config.yaml
d_mlp: 1344
norm: "rmsnorm"
rope_fraction: 1.0
qk_norm: false
tie_embeddings: true
optimizer: "adamw"
beta2: 0.98
lr_head: 0.0122
warmup_steps: 250
schedule: "wsd"
doc_mask: true
train_tokens: 911000000
dataset: "wikipedia_en"
MLP neurons of a small language model. Each row is named by its layer, matrix (gate and up: input weights) and neuron, and shows model dimensions 16-143. Each number is 200 + 40 x the weight over its row's rms, rounded and kept within 0 to 999. A neuron's up and down rows have the sign that makes its largest values positive.
After each neuron's rows, "fires on" lists the tokens most often at its 100 highest values on Wikipedia text that the model never trained on; "fires after" lists the tokens most often just before its 100 highest values on Wikipedia text that the model never trained on.

L5.gate748,202,134,201,216,273,238,199,222,131,143,193,202,225,231,210,241,200,233,137,192,284,244,219,148,283,173,185,226,230,182,201,210,207,228,178,185,239,202,200,180,274,140,212,196,203,128,230,177,230,130,242,223,227,144,115,253,193,196,235,289,158,178,278,213,216,285,163,157,202,211,219,224,206,273,210,186,216,193,169,230,199,185,193,166,201,174,234,196,203,227,238,112,151,192,242,207,217,205,209,171,142,264,231,233,257,199,248,111,184,188,196,213,160,188,225,185,196,212,245,215,288,208,151,236,203,303,247,207
L5.up748,186,239,292,216,282,241,153,241,236,205,119,120,182,169,245,263,213,247,203,305,265,151,181,263,176,243,238,298,192,213,179,184,225,195,170,243,155,205,122,209,172,232,221,178,148,186,151,242,205,214,231,157,228,238,251,188,232,189,188,155,245,224,261,180,208,170,228,185,146,218,218,230,149,241,192,191,192,191,158,129,142,186,171,223,278,132,207,142,170,182,227,215,221,268,175,155,251,179,185,242,156,165,146,99,237,201,236,273,191,153,255,175,256,210,250,299,207,139,182,165,244,194,227,165,131,246,214,181
fires on: "-"
fires after: "\n"

L5.gate747,305,242,281,207,222,165,226,210,188,239,186,248,208,306,193,284,189,202,171,223,221,240,288,183,271,157,137,231,177,274,147,172,145,234,171,130,185,127,239,232,296,220,248,221,160,254,167,193,259,199,143,218,140,205,156,260,176,167,234,238,175,164,180,160,161,176,218,248,269,84,172,218,189,216,205,133,224,187,200,272,209,132,219,247,195,198,157,162,165,211,260,218,201,258,177,134,239,235,248,284,168,168,171,199,167,152,190,144,218,193,217,132,216,194,201,212,180,149,181,243,274,153,130,114,206,203,192,145
L5.up747,150,175,215,207,197,194,146,302,224,216,263,226,200,218,154,291,228,136,174,172,174,276,258,269,245,155,243,185,156,155,133,210,137,245,168,185,174,208,175,220,232,217,219,195,170,195,124,126,120,240,195,201,194,246,201,183,187,176,230,250,142,193,199,247,279,233,200,165,214,181,131,205,229,170,185,251,225,181,216,171,202,152,278,219,206,204,178,145,234,251,218,188,140,249,211,248,254,140,186,198,181,176,159,167,331,221,249,262,210,191,175,181,183,163,222,161,169,228,224,172,126,215,220,162,232,211,228,205
fires on: " J", " Der", " $", " T", " Good"
fires after: "-", "\n", "|"

L5.gate45,181,194,196,187,176,267,258,192,244,217,200,199,182,232,241,260,167,243,151,193,236,238,181,225,207,229,104,195,176,225,106,158,205,148,196,162,183,251,119,241,187,128,174,200,172,242,212,163,143,260,136,194,265,160,191,207,285,156,201,168,173,188,201,216,204,183,179,179,168,206,257,187,241,236,153,148,228,190,160,278,183,249,109,204,183,254,132,216,185,208,189,119,200,155,130,183,125,189,169,205,207,149,216,194,229,231,182,189,201,131,153,161,212,197,209,162,238,219,219,170,261,218,184,245,184,251,212,249
L5.up45,175,226,200,171,210,248,139,196,235,143,208,181,191,179,201,204,210,248,233,192,151,156,135,219,230,186,243,217,235,189,178,271,239,195,221,202,213,227,210,205,218,207,230,134,256,191,164,157,261,213,255,185,170,298,205,170,264,165,153,234,200,187,212,165,178,163,217,183,201,178,189,143,164,218,219,121,122,229,251,206,247,147,269,228,201,196,267,200,155,176,259,232,175,257,216,218,242,199,153,196,235,178,157,213,209,139,225,258,156,258,222,160,196,137,253,119,207,131,177,291,188,136,174,213,178,120,195,200
fires on: "\n", " as"
fires after: " |", "\n"

L2.gate269,221,186,153,208,165,255,213,237,256,149,160,323,265,140,203,230,224,307,247,210,243,237,155,220,128,190,222,236,258,187,226,182,220,221,225,251,224,175,254,179,194,156,152,172,215,181,243,183,221,243,205,160,196,201,287,255,203,191,206,168,229,279,185,226,215,173,248,290,198,224,201,228,284,157,151,171,220,145,181,164,176,209,274,241,265,203,224,163,233,203,281,145,230,245,107,202,163,221,195,250,223,212,233,178,148,225,143,186,254,262,232,260,237,156,288,197,177,158,212,209,251,173,183,188,262,227,169,149
L2.up269,238,212,274,196,163,244,201,139,259,214,100,245,222,177,176,158,236,152,240,227,113,107,231,193,159,213,201,181,197,144,232,201,165,207,221,226,232,177,173,214,181,179,205,167,151,157,173,229,203,241,162,204,186,201,180,210,195,201,198,269,268,195,160,181,206,183,209,133,186,191,160,157,223,259,216,153,260,251,205,158,162,227,112,207,233,137,201,167,183,206,182,266,207,180,220,185,249,153,223,180,227,199,279,133,232,196,224,205,162,228,195,230,189,257,229,199,214,167,226,193,117,170,189,189,104,210,203,177
fires on: " 1", " 4", " 5", " 2", " 10", " 6"
fires after: " |", " Part", " ft"

L2.gate19,223,198,168,185,221,204,211,176,171,215,186,222,227,226,194,132,209,193,199,164,159,193,177,228,218,209,171,208,196,266,156,148,209,164,251,164,231,154,173,168,235,233,155,226,251,191,197,196,139,315,108,136,178,144,202,184,227,134,227,208,139,211,221,122,285,242,187,115,186,239,177,256,257,205,129,201,199,160,192,230,178,159,170,251,214,209,155,171,256,168,213,172,199,169,231,177,244,129,175,181,218,175,183,278,168,209,176,228,186,125,204,241,258,158,156,217,158,252,202,190,217,191,244,231,268,173,105,195
L2.up19,151,205,296,182,225,206,212,155,204,231,194,227,301,278,207,223,205,247,197,239,208,202,232,145,130,224,236,146,184,191,208,233,269,197,161,221,152,228,138,165,252,230,212,189,196,211,145,157,194,242,193,231,186,169,273,216,230,235,106,227,223,193,263,161,232,278,230,224,152,279,233,138,213,153,221,157,187,229,130,118,182,173,245,195,246,208,177,150,171,167,202,177,167,229,240,227,175,159,179,147,174,177,206,149,246,147,121,249,243,118,236,231,247,207,206,249,206,138,215,159,186,108,233,197,240,221,271,235
fires on: " each", "|---|---|---|---|---|", "|---|---|---|---|---|---|", "|---|---|---|---|", "|---|---|", "|---|---|---|---|---|---|---|"
fires after: "\n", "=="

L5.gate814,222,167,223,229,136,203,247,234,243,233,139,204,258,202,174,222,176,219,192,190,266,189,188,180,245,204,118,225,200,208,230,222,247,172,256,255,248,122,243,196,148,276,195,143,252,226,264,179,224,226,241,164,164,180,211,360,210,213,221,221,205,190,257,160,151,206,178,239,259,175,224,229,166,192,282,225,203,157,149,195,203,147,309,217,242,221,237,235,179,221,216,164,223,171,223,284,287,196,196,158,192,164,262,210,169,261,207,215,207,175,235,213,209,180,191,172,111,167,234,193,257,218,211,191,227,237,176,186
L5.up814,192,175,115,159,124,243,266,250,282,203,239,261,257,220,195,213,206,178,212,214,275,211,206,228,195,214,175,148,181,181,203,223,135,176,234,213,164,158,186,182,226,197,245,241,245,181,273,192,190,215,223,162,189,195,250,255,174,177,245,213,227,201,183,172,191,148,213,166,230,157,228,273,201,265,244,183,226,213,208,210,225,152,273,243,216,161,313,217,233,258,311,150,207,163,165,217,239,134,204,182,137,162,323,219,191,184,226,175,226,224,175,243,201,148,171,206,170,169,247,199,261,226,156,168,236,226,249,232
fires on: " |", " +", " ", " October", " Box"
fires after: " |"

L2.gate900,227,247,151,213,166,250,204,151,260,139,218,193,274,175,189,173,171,210,199,221,181,177,241,197,210,223,239,175,230,194,190,170,270,252,190,244,230,259,169,188,260,191,191,166,183,214,179,170,231,223,264,244,103,274,202,161,234,156,191,197,175,174,250,150,150,202,252,221,170,187,273,174,180,189,166,175,178,284,163,126,246,205,230,130,188,196,197,189,138,224,135,204,186,203,163,295,133,153,177,175,208,290,176,234,171,212,198,200,220,184,135,224,201,310,179,198,251,131,199,185,191,165,222,208,203,110,230,205
L2.up900,182,220,188,165,118,268,153,124,215,182,255,250,314,172,175,162,169,169,223,182,132,195,295,242,220,158,165,156,166,198,193,144,205,230,140,216,188,171,159,185,224,216,166,229,220,190,176,190,264,168,271,202,187,271,260,172,239,227,267,160,213,234,220,168,186,219,283,212,248,216,310,185,249,222,116,138,241,269,175,202,235,217,222,203,214,224,161,188,134,313,155,183,167,100,135,251,232,207,241,166,250,169,257,208,219,234,160,234,206,223,206,166,219,263,163,205,201,180,202,252,185,121,225,130,172,183,251,212
fires on: " 5", " 2", " 3", " 6", " 7"
fires after: "|", " |"

L2.gate881,198,179,215,224,149,242,123,224,237,239,170,230,180,260,183,201,111,180,254,163,182,215,227,133,227,200,286,197,181,207,200,170,181,262,244,181,174,96,216,117,197,251,230,186,112,203,225,238,239,228,207,288,198,189,182,222,219,153,199,266,265,175,268,220,208,205,185,197,166,212,155,221,206,226,182,165,177,210,198,181,117,189,151,169,204,207,231,324,241,227,232,236,219,122,165,228,234,175,202,203,263,215,207,281,233,138,254,200,195,92,240,240,265,261,223,197,229,179,179,230,245,250,155,213,200,235,172,178
L2.up881,274,148,206,227,143,239,114,209,173,160,199,175,136,225,188,181,173,124,252,237,171,284,214,166,174,190,246,224,198,213,164,140,128,219,233,217,181,152,219,130,198,204,240,217,134,143,243,247,214,189,200,228,209,259,183,177,156,216,225,196,256,226,212,167,139,181,137,182,136,213,156,197,186,234,188,187,242,284,263,177,181,185,207,159,180,137,256,206,237,218,242,286,199,178,177,126,204,146,226,174,267,176,207,272,219,174,240,234,115,92,170,147,140,254,236,196,263,141,156,248,147,202,153,193,275,203,189,224
fires on: " "
fires after: "|"

L2.gate55,191,179,166,208,190,256,212,201,243,193,205,185,130,147,173,193,164,183,210,191,201,156,210,148,165,211,254,237,161,231,221,233,206,157,212,206,181,189,146,161,175,136,179,159,204,230,101,216,230,231,250,189,273,183,161,161,142,255,188,147,210,118,209,179,215,190,276,164,177,225,141,170,160,183,226,197,210,215,209,154,176,199,256,169,208,168,180,133,122,198,174,219,179,186,202,259,199,243,208,196,216,198,198,181,234,202,144,207,224,207,149,196,225,206,164,156,229,189,162,280,166,177,212,188,175,203,275,242
L2.up55,208,198,206,288,208,180,177,214,189,238,226,184,218,267,172,225,169,248,156,188,178,189,173,213,123,156,189,249,207,234,151,175,182,213,273,201,239,218,241,226,227,210,162,209,215,210,79,189,136,174,164,283,209,222,175,206,184,170,245,306,229,254,229,182,210,193,171,190,168,205,203,181,229,207,182,288,241,244,164,247,204,104,189,198,157,193,208,252,264,193,222,217,177,192,223,211,240,175,213,181,211,248,162,173,117,198,182,229,203,126,248,193,217,304,201,139,223,253,255,182,182,268,173,206,189,216,205,183
fires on: "-"
fires after: "\n"

L2.gate50,249,189,202,300,163,217,154,175,144,206,246,232,168,317,177,208,240,202,178,225,184,201,133,302,221,196,192,209,130,273,166,252,208,228,124,179,259,213,172,178,233,272,206,190,195,221,194,243,172,245,221,259,217,240,170,215,210,145,225,230,211,143,245,267,192,147,130,188,146,201,220,165,186,192,201,198,224,152,217,336,223,150,164,208,227,265,205,238,228,282,271,182,196,162,178,291,210,212,117,208,231,193,184,208,216,203,217,233,227,156,182,206,157,202,238,245,217,154,169,171,170,117,204,220,262,185,200,225
L2.up50,271,191,231,229,195,206,203,216,159,162,252,239,194,271,174,167,196,217,204,175,140,179,165,227,212,166,213,157,127,236,220,241,169,214,169,123,210,167,131,171,222,176,211,220,201,181,191,219,156,220,200,218,228,279,189,168,183,137,191,205,186,196,179,223,203,166,131,179,170,205,193,160,210,232,236,190,252,128,212,302,332,178,156,204,210,274,248,181,193,229,256,183,151,177,214,199,204,173,250,177,204,251,182,120,246,120,169,164,223,143,174,180,169,186,212,224,230,181,155,193,234,66,191,131,180,195,264,141
fires on: " ", " 0"
fires after: " |"

L2.gate547,205,154,183,222,268,180,189,229,136,135,198,218,150,270,207,206,170,177,176,227,220,166,222,204,272,214,229,229,202,228,149,249,295,119,197,212,230,161,229,314,226,174,155,211,143,156,210,235,212,215,223,180,268,228,226,208,195,221,143,198,189,233,215,251,289,248,213,153,205,158,220,181,217,168,230,264,242,163,156,238,142,166,187,133,137,188,221,214,217,197,230,169,212,195,259,244,297,249,198,175,187,168,241,245,159,229,283,186,218,272,178,290,142,139,245,183,187,187,255,253,174,183,191,200,185,168,256,205
L2.up547,207,168,216,220,160,251,179,148,216,160,235,231,148,173,182,243,223,112,61,295,194,221,136,182,193,198,130,258,244,277,201,195,181,234,148,248,198,187,185,199,188,196,252,148,242,104,205,220,236,216,228,212,190,186,225,162,209,178,159,248,205,220,139,197,169,202,102,249,232,207,237,188,201,199,161,180,237,175,197,209,239,276,222,203,141,218,225,238,185,163,241,228,246,203,188,163,142,138,167,257,120,203,166,141,183,219,175,171,172,181,204,229,176,226,232,208,213,210,161,202,153,151,162,120,188,180,198,235
fires on: " 28", " 24", " 23", " 29", " 27", " 30"
fires after: " |", "|", " on"